config.yaml
num_hidden_layers: 8
head_dim: 64
norm: "rmsnorm"
positions: "rope"
rope_fraction: 1.0
init: "uniform"
init_std_o: 0.0325
learning_rate: 0.00752
beta1: 0.9
MLP neurons of a small language model. Each row is named by its layer, matrix (down: output weights) and neuron, and shows model dimensions 384-511. Each number is 500 + 25 x the weight over its row's rms, rounded and kept within 0 to 999. Numbers have three digits each. A neuron's up and down rows have the sign that makes its largest values positive.
A block is one neuron, or neurons of one layer that tend to fire together. Before each block is what it responds to, as a language model described it from the Wikipedia text at the highest values.

Responds to: Subsection headers and taxonomy. Mostly fires on "===" opening a wiki subsection heading at line start, and on "family"/"subfamily" in species descriptions like "moth of the family"; also scattered word pieces.
L2.down1036:522491524495517513537483526499488474504517530531497500515492495524512500498509513546516490459506477465454510524468537544510505509501506508504494534514515521502519499485535472541454509483473571503529518522515479514546510484500497439510500455493505444503519485481514470489475538506502521467507502463533527509451513457474480516503471524484483453533507514501535504483546511464493509522478
L2.down1168:483502500499509506490443516506496491497467458484567513488498473497493510491516506541514517504500523462481481524507498506502492468497519554548493462511509479494519517483538496479484542491575504529501526516461542525523506502499464482508519512524520517497509450523521489520488508479499503461508497531454481458511466487492505468494496518453510507510528530517541484483491487474496531579468
L2.down1333:555499491489526449518469464531495463530492504488505501476515519523464483466506505519522456469498498509503490514505530511521527491498488492488524506479502517490525540480530447510464511501508483556484526465518496507510556495485460464494531498524513483484522495481498494489436518493497471509467461521514476465491509554486507465492475514496503486514501529503541534492486529537509520551504
L2.down1424:497513492480567488493478514478488449543492486479443483550551521511533503519482529520491462485484519501514498501486476539526482490538530526500484501533495459460495531521487515481477513479525528497502475514491550525518500476469470514549506484510468489471471487526494500488540568492524535478493501512517509517540484486496527530526535495506479506487482532510516520485474532482464484556477

Responds to: Membership and becoming words. Fires on "of" after "one"/"any" (one of the, any of), "became"/"as" after subjects, and word pieces continuing words after "a" (a-board, a-bandonment).
L4.down633:439492514493489514494464540493517507518490527462491524466517534517489495476524476510501521487454526506527542445525516497501496522522492506467448506495523545489493498474483489521498535487512466489522471494530557517488511495521450496516485514514541481555481476503457470505496522520490448514493438494491483488501537493498513443464504524539538528513510506495533540496531486515527481530496

Responds to: Relative clause openers. Relative pronouns opening a clause right after a comma and a noun, such as ", which", ", who", "in what was then"; weaker hits on word pieces inside names in tables.
L4.down60:498468503472509479445488518468535478438512532514490485506547487515475476488498518525518517499523549503496499529471530484482469502451473522489473551539516489492494513542506455513481507452559477496503524546467511507489512483507512470513493484497509513555510507486447530496533464520485511483476525498511474513479514474482475488490493500499497502518460507499476500512454550487546545518515

Responds to: Determiner-completing words after "the". Words right after "the" that set up what follows, mostly "following", also "same", "three", "of" after "rate"/"diameter", plus scattered word pieces.
L4.down1717:469480509548541501520514499481502471526542511520521476495455537502513503481516519483479490487510526493514489533506501511487512528465500483508483487502468478536546545496507480493477481515519507514495538469495501509496518517481474499532528541492546527534496485504506506493488520505488496497552522508482505481443504514453520490520555509485501547508472512510431524520525502499474500511527

Responds to: Year start in dates. The first digit of a year, or the space before it, right after a month or day, e.g. September 11, 2015, May 2007, in 2018.
L3.down292:498534496495538535484491519508523498479532510509480526493481499522483508488524523503518527522464498496466534491505493453467531498519500527504528470514533533495486477545481498553505493467502510502459480536502520506505479515521499500438505518509456496531491531501491507477496525511501464506471508515499520551486505562515529508481498502504489485547475487524508478503512491510536499439493
L3.down321:471558497557507511480512488460453565483485526461494473520518481455527549516497496531489531507507505513493518510467544470453499533450545487500488548476500487533479500529498513501462494518480481487523506488493525513486475516513521504452486464484518539490498480503530497465475544483481493511524468517447474496556499487538554464522495497515508480531481479486500508486554437485538502510485
L3.down373:519535549452485469469497500490497478511470513489534520525503506472485520461473501493473548460514509510519498504524499451489474483497494484469538554523488462515461480537482508492526512507460490483513452538524479452478472517497523489516419477476474494509504486517461531517496462513530534519474492481503519486517519516513513488483472491491509528502472484487530481534515483514465523517482
L3.down382:503486504485492525511470521480517484491453497514510520475469467501519491484502555544539486510500535481477482502489444505461492489529538460499527493492481499527509506477524513523528477514476488472525498483519514476472478481543513525508476518505470495488487523457491493483509503499524516486491512498475501468518482516506490506502520516491493444487546474473495447467520494440535533481486
L3.down614:526455466549541484493545503508520518447539451481497462503524509571512528507479506503561491494491449532543529520498500560521539534514529499511536484481506467499500518508501488504478520475509490525546539535507524474476516477471476552488468487531489523477496464496516525494511505537463481478518544486486528472524536505500503464472509469515512494500464551519498508533458511505512535438493
L3.down704:502515543500466492486501495456498508456509500543509474535553501469489457509504468533496417498479488477497510482435469516506505505490555536510509460482438530477472519530472472511468516512510520495517427496488505509520539530499446496529517523534499502520495561471510493480519502500516530482520470501502517444492519462481471529514515508464457502495518527527489482520540529493463529456481
L3.down780:533502502522480489514462509471489472499493469536552459500480505482525489500476518501507509483506503459481534515475477532458521526490511476526474523537447504488485497485505491514517502520527443482539485525473468488515504502507499498514491489446489500504471500501507507514467513504505463521516465488462486498504451507505584509499464470508502546519519512518514518510514520477508488523481
L3.down785:473457491487528498477539472461492510506512482501513486505509515519509478521493503504461528504499514492487495488560445476511502482499500530483461484503496532466488528498465536467486510487455511478475488494480445490531468529566478492549500508477489487491538507527502543467495484488519477522472502500529542481475488510488533479546477535537476528529495456544523456497478524473493492542467
L3.down896:509528465463509485521445512527496466529530503520495493533518502503507524492481491501531526501487508491488485529518489520526516473524480461499465498498477501485484557544483510520456477494488525533542502486513533526549537504510515495516513521469482520476516442525540492510507515539484544461515484482482530472516497446497513523479528508525492507482525478532515504510473503538468523517514
L3.down990:507485539489536516500502532435545476476497490515458517484482496522495540490522520523476520514509537530493490479473460529487493515499474538475503489504466503510519490442473516542491521511519486446486503506512476492520501475480498485519480577513483492498472521477496517525491510504471472513509495547489460463492528530441480515478519452491529527518466473521509466508501524517505506461507
L3.down1077:537481523492494491473509483496527465522513450542462495479509504508527476493546482497533481511503551507507513485501477483538489474501503507544510478493485518512483475524504452486482534486503502485481521511504476491488475476485507472496509494550508505499483517506480469504490530539514469476515530536506504501478464555537487485481521535489497502449486540557510458470472520476522469623499
L3.down1128:503482481492480468534485498510488499506415498499529521550498521488460481506538505475496513468517476483500510511481522451497464492491511463487493491497496487459508516498516530511490500514475500494502476534486495496503539470494501523537499501521474471511511491492528495508490470457438511477502497479553528520498533467491528543554473433522500516536539493481570478515483482458530473530490
L3.down1195:502542453520514482533488494503540509519480484467469500482521505490489504519497483454474501545468536494486475495546485498505492532468494478476530542500513569538491540510471502523483520512504463476500499518520515509509503527439488485513503505454481532486570483492529527486526499495518487515500506571526452443487491525482513520545500507510532513523531500481449513518525546512510512491438
L3.down1237:501510475478510498458505486472475503467487510496520540512484524533487481510507497494482519494485547529522528456504489494509496551480468501509535508546473477525490528504523486526483507479512547461489506481491496491488492517495530513459529500494557492529475496496505479511499516484503514499510546500553449470509486533522527521534472488467466497487497540518494484488495532465490492495466
L3.down1455:523475519504494505434508512496566487478470498503508500470479494492509501527471521495540521567487478507507503482524516448526520531459494504471514514456466545486500518482476460496518503526494475513515506492505517495493494478451485506494459503488494490507473493540478531484472513483488476493515507491527513508498477486503511535503463532502530516497476546525514548514518469503488504498535
L3.down1988:524500503495507519508509541499496463454476475453514522533483489521508523449490497529510532476517495462531465508502552497507452491511469490502513462533470494523496583514470512473538523502495507532517465524526436485438481506490464541499510496517496482495515484506493464519548490533538480471524486502508471513525470479503489506482508527522439454497533491474494490506532491524532491497488

Responds to: Year leading digit. The first digit of a four-digit year, usually the 2 of 20xx, especially after a dash or space in date ranges (2009–2012, since 2018, mid-1977).
L2.down1480:499509500506504485489521530503511510461514525543504514516515523458476460482522455542507456533499480520471480489503565489505506487500514534494495484504500519514518478485535516464500510487486479512475507480457483546520467491490497477496516447512493488508491511499526480496458482467476459529472501518513518505531505537501517455488488474508498493544522498500460502483498454454485541500496
L2.down1532:468501510492493464524486521467530520463526506481542485500483519510512530510492465529485488500507500458463487526495481485476521529468492449495509455474467532557525507479509488509501514471453508474472531509527492466501489475505445461519470483546464499497546515521499521514482522510525467486493546524456526495506481484491500534480516487443518524544482562524550495451461513501472476515534
L2.down1645:508511480521487529511501496521467560488500478456555527522493495498517495490470499465560515517497497494503487456501495469455471526536504517488512474543521468530462508510457458525521527489523479530505452495510472519534525521499500504474474509521515519503493442501521493528492530440514517487516515473522477452478485531512521483554489495503505487474471520522540493505523496499504504565505
L2.down2239:544494510485477493475509480452479511536516491457513472512500502473550524470547531522525516528489496489528489462485480516528491520493481449504496437491511536491498478444521503496489532492505513459552469462502529480495511503497500483504492512466507481465477501513454537517503472446541513528506476506506507470518529506511530556460471566534501493535509492527502543488530480518505486470491

Responds to: Year first digit. The first digit of a four-digit year after a date or "in", as in 27 July 2026, in 2007, 1991, plus "United" in "United States".
L4.down2120:528515513485507485536508470492506506492467465521488526547518482501494493460497496519512488511451486518490497470509516498501534490463504520477490510540519484522500515573498495476534522528510493491476488528498450496506501533506530475474514521509464453478449531506495493500494491474494467537461521489489507492497534505500523516469484465516486434470510496509505513493514466508493512538496

Responds to: Partitive "of" after quantifiers. "of" right after quantity words like many, some, most, several, four, remainder; also thousands commas in numbers such as 10,000.
L3.down78:496483482471479504493513483588453496510552556484502498490485493515492486469489505484529508525498519576491509504531449507492484492466491494502484528517477513495494507492501492518516455485512504539545495478508524514465482496470497524499499464488513502477491500565508472503487500483469464461522524531526537520487464523497503459499485470547499494498545516467528498497498481511487513476490
L3.down178:462476554496503528524509523454482489543506518529455500524490485473491499518504504493527522507474501492474518510475482454561457495534515518504495524493541499499495469535490488468474494508422498476493477492527507491504491444507461503462533521472494517532535482554460497481497525491513524488524483464477471484533530481564549492485503487496492497520486499514519463487501498494545472510505
L3.down568:462488553484546478530475556513518475499499495466515453522511478470488524529499520489502528491476515509478496499449507466514488483457518513506484514488494522483509526525476500494518500443512521480537528484483527484481530502483532499490503488496549418508503514531490541538484495493478508450497480502515516507473454484481544491482526495504506493496456437526484483527479519479523494505528
L3.down673:513553516551455490498495462481532495522509505499511511488515538501513546522447493504500532535488474528476504503493479519501513491526504473502471523507538468530512509478484553469491506489533513513525514531460516496465487505479502491532507457447503587522496535488504462478510499525531448513523486482499504488479452498487504506503473504538560509522492480489482494528521471514500491508464
L3.down849:446536475509513472420449513493509530513433543532473495483461456505503470487471439501503491486498488463502513553457522509503487503500506482504502522502477494462516544504530536480490526480475520497493553505510468489532510484490478467515516488500514540510500475541510478511499501475455501491521504513560492483466523516510516508508512486517522481459527503494534496458450521468496462559526
L3.down858:512511536508504470526535507519477517499465507525452486444513522500519501523509458524497541500486540511458532473468499495506500516489458497506501506507498486458485530508517540462507500490489494438500503479494485501484515482477496514513503489486476479485517514494497528516515483458501470514524507512528490457458506521511461516491526534492469467483506499503488499492472513480483527449451
L3.down867:522482483509481453498495500532430546470426493456490531500494456478457516520489518502453516472504513502517519506512526486505512468481487512475490443483539487513523507462474462469480506490469487526508506481477515460502528518512480465481482529482496510490484480508499491496484513488515494488503545501514484528446522486516514448478512514546515530510500533474485500508461467533493491527491
L3.down901:510437524507481510514505479487465562495510501492508504535473489482459542507494528492464506522509554490472540513533494498504497477501470490515522485513509452498501521485504504503512485486467482475520480469470530492508529530473482497504483507464548495484494532462500528491477521463504513509521464505505511475487529494526529511491432480482497513522484539469526475512511506489504474496490
L3.down1464:471458470516524556536480498528506486496525517472511516518500489513478495525503461510506515477507543522500512482499484523453503526487510518557518517510491519511515485499537528530498506488465501502507560491508510526482491506521494487495539490515516489528505498502472501490487474470501482493487540489485490493533481527518522527478486545503503537510501490526504494510484539431470489488486
L3.down1489:513480523484470472547546485497500516468491466487457515479492481515518482526514520444578498492451498509474566499478497524513530493512482525517486498516516461504499500484463501478478518517485518467541498519486511511495544484495491521496523470498495489480481497458469453490474525518511507480515513519506498493498497538513489502519474531501488498515466517493527494498492526516519512549512
L3.down1503:479503522481463547530479508447486537463536470483459517508523496470496528511487474522524465460508499494463497469540522494509542492512535506483531511494546526503477478463487521524480515473499522502504487519500466480446494527483518468520513500479505553495486499549506458498506498469500474473520509530501479499483495505477510451484472492502480503494540504536515502457496488468526447489509
L3.down1711:507527515498458522523554546466456502467515507457496451528456487479516553524508493470550484488487499493473508493510467511521449536543546512518504470499528529525508472498470511500509498484500475519491465527516487493529528500464510486488497504497468532515514484534538497518479501424544497518539475521463485483514478516489515464518493508535467495522530478523492508464475496487455534503489
L3.down1840:472518499475520476437497525458501514468506488469538472514473518515525437502531530512500502511501472474489519502474466522479501501516488492545470556499487530543496495536485500494528482467518461444515481510470491466516487497503494545495476536496506487486500461486527538465485489435494518506532483533488462492471489464511529511483464514480536517489474454536523540518468527526491496472504
L3.down1954:504512501521503476528527534472511506532486450523537494474528537541508502496521500490502464518505477538487536485498447478518525487507497514503481468486462479521510520494525499523497517563482448485500501506512548493519487514472476523490494462538504496477490480504477510460507527525486464506500457485538523508491485547491484525524501478545514494557477498507490529521498493492525534496485
L3.down2054:499501483490459467519497512507466494475491465476504548521455477517524539472485517533519490531528540497447523547472454502539471496498495557465488477471479480517485506509497511504518463523488486512522458491489536488580474468490492537487507541472489506506497515521538524491490542511457490475483497530492478505553504484523491498526464458495542505500534529510529477472458507516519512473483
L3.down2296:458525531486523502556527466478486497486463525464479495492498506471541482452447515501516503514496510437521515531481488501513545511514486524487475515485517487496459529472508508519489535498506543451528502447515510518486531478484539459538492469486537488542482515470477475498486474488486488513533493528469506495483538505482483461478487483494517511501471459544488480521518509509474448523487

Responds to: Clause-initial subject words. Subject words that open a new sentence or clause, mostly pronouns after a period (He, She, they), relative "who", and sentence-initial "However".
L2.down3:538509484498509477474516495441520489538509510505576504449487496485488489475502522474476472437506460549461533511472562538480503481511489526502542514480551511494499515472497485491521501500482545451497491520509472516493501480497517514496519504494509509520449516518502487502503540522501499520497481488525478505472556542524509473514502537501498548492511502506476510431488507520486527520480
L2.down841:509524503446553461531491504494519502484509546520477507474546472496506469526517529474504498519468513522458500474502496522486512470471510492510492525475530523510494508523493489503458499471528480477513466538487488498493434500498512531523507513501504469515493516487480449502525518503489479519477503528516471475492537528470494522518512499498525530480517481493515497460528486501496523488465
L2.down1265:470471490530524452513529474457508541492529531497506511452532518460462485499502510551426487492518451459492500516454460489475496530481498506513492523472509519515501527508510482521477482449499508493510530519512472500493459488483523494543468459487498527509494485549479480473487470494503516457478467554496497448533497526489521487521469490492486480469447463520502486460494518515537497501462
L2.down2188:505476482504488531502466524517515525473488443564512510469542543492516512526550530537492476492504511513503491494516536538511475520511515523485508509506507501493473526479561494501509475492560511479463465491490558532540519531512524493513505468516479467492468489502498479470515513449512497503497531531458535515554525499512439476495510456499498522497491485517524503502534515490507515545469

Responds to: Lead-ins to names and lists. Words that announce a coming name or list: family in taxonomy stubs, following after The, and headers like Team information or Score.
L3.down46:458504486530536540486505516549513480512468514524482512535479480518518546486487492527487516474511540478491541508488502488530439547473469491487496512482446548497506474509505505492472510526527492496539512507510521464467495508491493500484508495481458507517511494534511506496482489497493546497513492480553520534475471511440537519513537551469555494503474461476461518506487530541483505492508
L3.down51:514524516457528508509495463439522533472492511520537474465517484498505525537502491475516515527500527533493511519495513457513491490527544505512504466517524527481464500493480477452504513530501502514425545507482464505457549526509499511521462486551480529502527490556502546502470520496493524480503501499504541508512482519478471492493488491528529434518546471527525505477514478480492510479478
L3.down62:562505545488498464492535487501500504481480541498536471520510509521502500461515494470523480470506497541503479488492462504494513491526500536474514461480500550525598461474497509508509500463517534499512522520575478487491508499480498487500499534548463472509552510503475474518450492470482510510482494501489514514431448510484527502525517529510488503511479498496496492515476480469538476471516
L3.down64:453448515483496497495473526498488512504530464508501470504459504534522517513515512499508528480523536473533528510557472464524507477483448498475502495499489504514554506493509541494477510498552501464502515503525508497506467515459526513508510557525447476504509523525499561472460547526499507509508522538509533498487524487506483514492486477500474477505525506481508468483496533491494539510530
L3.down265:542550488461512490539539492489530521527461549490483487500470520497487494511533455472536462523485527510433508463494490523494540460529563524512518491477525531528492481476504485503462516514520499488498507491541492471530497537550501501516526478496462479503493518465512508510484521457462481509520518496483482485525484481496468505442462531541494447492514508489494546520502535469480471495489
L3.down410:496497467482496523464497520525481472503472443525518514463484477505500528540528501504487477503486485458515515481509534488486506509532538488477488523537487507480541444458494489513499530509512526486509483461477451473517485490541489578474500498504497491493516485504499463526461511515520499503463503485486496469487495518461498516510482480538479503512465446530480503506534524464494482509461
L3.down564:452499492492514503468532482510523455498494517507547497466533489508486509490497512513498482528434477547516516439470500455479496505503494547479481504495552513492505467508504492516475501482487468476487452529476464461526549491496514518524496485413538504473494462516519490467486510484492502509545522471522499530534550492471487472510511532516494504485505492483506507507494479484513531544540
L3.down781:476471532507517491498537463493550485525478493495467492518475509528482558502503530539481486500506439540475489489488486481517515518454532523510511459501528499459485504545533519490502515469488510522441502514514539507474438511520513491470487500498493478480488521509477497477482488509491486515482538550488505500504499518479469511513497511528504520483478493476475514528508474518525448557485
L3.down959:535472476435506524452500514448516464509493525503411515480478527495474522510561503452465470525463506510535500519494466499503512478492483495526469501485509510496522490531494540518511516498534507462527536521519482466509479535463486483487526503506480508485459486512511506510502537502585516487508472467509486551489524527484508474546510556525523481493502482481522468469505503508498502484531
L3.down1256:528538517475538467500525485428519554522517491509457512467489493503486491559533521464507488532506512477499507502476493520522519553488500516489466534457494513499529510423515510501533506510521490486503554493495488457471468498485473455560532493493527490514507503517542501489499487477500498468514492523439508469525448464451518499507504488500518533544515467498530490549514508516526511532483
L3.down1374:507519532502519505502525469499480508485479513548462482475505473513507513503504515492522450524503533493516498471448510519495513526493507518513516466482465555536518512504527524536484500488512559495477448490512552462522517533492491498484515463462484510465506454513558490502476505515495505497517537501471508513500476471456478474463495565489476474503528472515485420505492537468490502557489
L3.down1552:530478539495496488471470500527470516515559529492465526511478465500499485455510456484554505526513515470525502519487520497480519484491471504492516483490520468473546503470544492463517517515488503508520488507459493536527478489542482527508479490489449500495492514535484498470491524492474506509475485514524485492494512491523506526493488531481508498509479497524470505530501440494483509534481
L3.down1630:519512507515490503497464511470486459512469544505497509504544485513536532427523525522480541486469521538454524521480506517466519478469517499488553487454476529469510515481518489480528491511497562498539500518466461534478490485528532486497477520471502484481506467519519450459491516510532461472509451524529510534504506477488497509522525544496510546524488491511508506507525534464538529564521
L3.down1759:529535499523506472470449521509488476507528497482613494553539491493505509476486473512475501462520497494465500488463475499500500520489515478490524485498509494500508488494465486521520503509536524486506467509478495468505491528496463525544484502510482504500521529501545513510499545525514530495512498467469525463541520503499508479500475476449498473512500517470491484555487491478516486522531
L3.down1775:511470466524480456518479524464449515477558515562513484534499516501465471540488482472482519526490490467534505540510511522484489523484441477507487486489474509483529490513470485522519509499505491541518529475504514535538520487522508522465552502451549520460462500509546498493527511501519467471474492537434483515480496506498490516506485508504508505508488506505536498544516485488502452521498
L3.down1891:505479508550535513503499505442499493542493498519487519533515459519502493502459482513478543457455483505509496545461497511539540514480520523518499473499483490457462486516459523448456538530492534505508495505508500481470506499484507515508485509462498431486481507474497515499507513522468528468524506512475493483494515480528474539459454500482504450529480515487502482483492505495481508537526

Responds to: Partitive "of" after one. The word "of" in partitive phrases, strongest after "one" (one of the three, one of which), also after some, number, House, Republic.
L2.down139:516507450501491514510538497465547558528478502500505496507491519448497540495511520523536476527506517517480534507515479536535518496460530480494500501481501454521521448515507551496504512513477491463524520521451463504515472538445499484485472486506492487496469496539513490513522473513524512459493501497490523530512453509541512556529444490504442517502494522508504454509521454550517518520507
L2.down1469:499540542504497493486476447548521523519550490465489542510499497509490498478502468507534466550492499490518490468490502479546502520517517480507528452522539488511508500541516474500523494458537523477491480509481473485485496501422507456504533526540471497483499547504519487495486508524504443489498509488475541492512490533497478471531490462471505497523541487496531476506490463531554500463510
L2.down1813:535540492491542482521501539479516491496518494471489492517521508491504518479485508513479451532490514526509483493509475516517496507447519513493478461458520518528474475471513522490502493454495496500464538503478453478468502485519466491553495488507468489497513518503558504538478509543506455517506479494538505549493483476476535523529489533518485480500518525463523495468509487471536473556466
L2.down1882:478481505509479529507527523472522525496519515538464515479485489497507518505471496517541452521457467496502512483484504495514440477534531503530456525454544510493532470488496525513510521427492504500501511515483485515487505483494488480510543524483489512490534523538514476546511461505526499498518543487485525481555535502507512482526498503488468514517513500447538449457546520463538506493526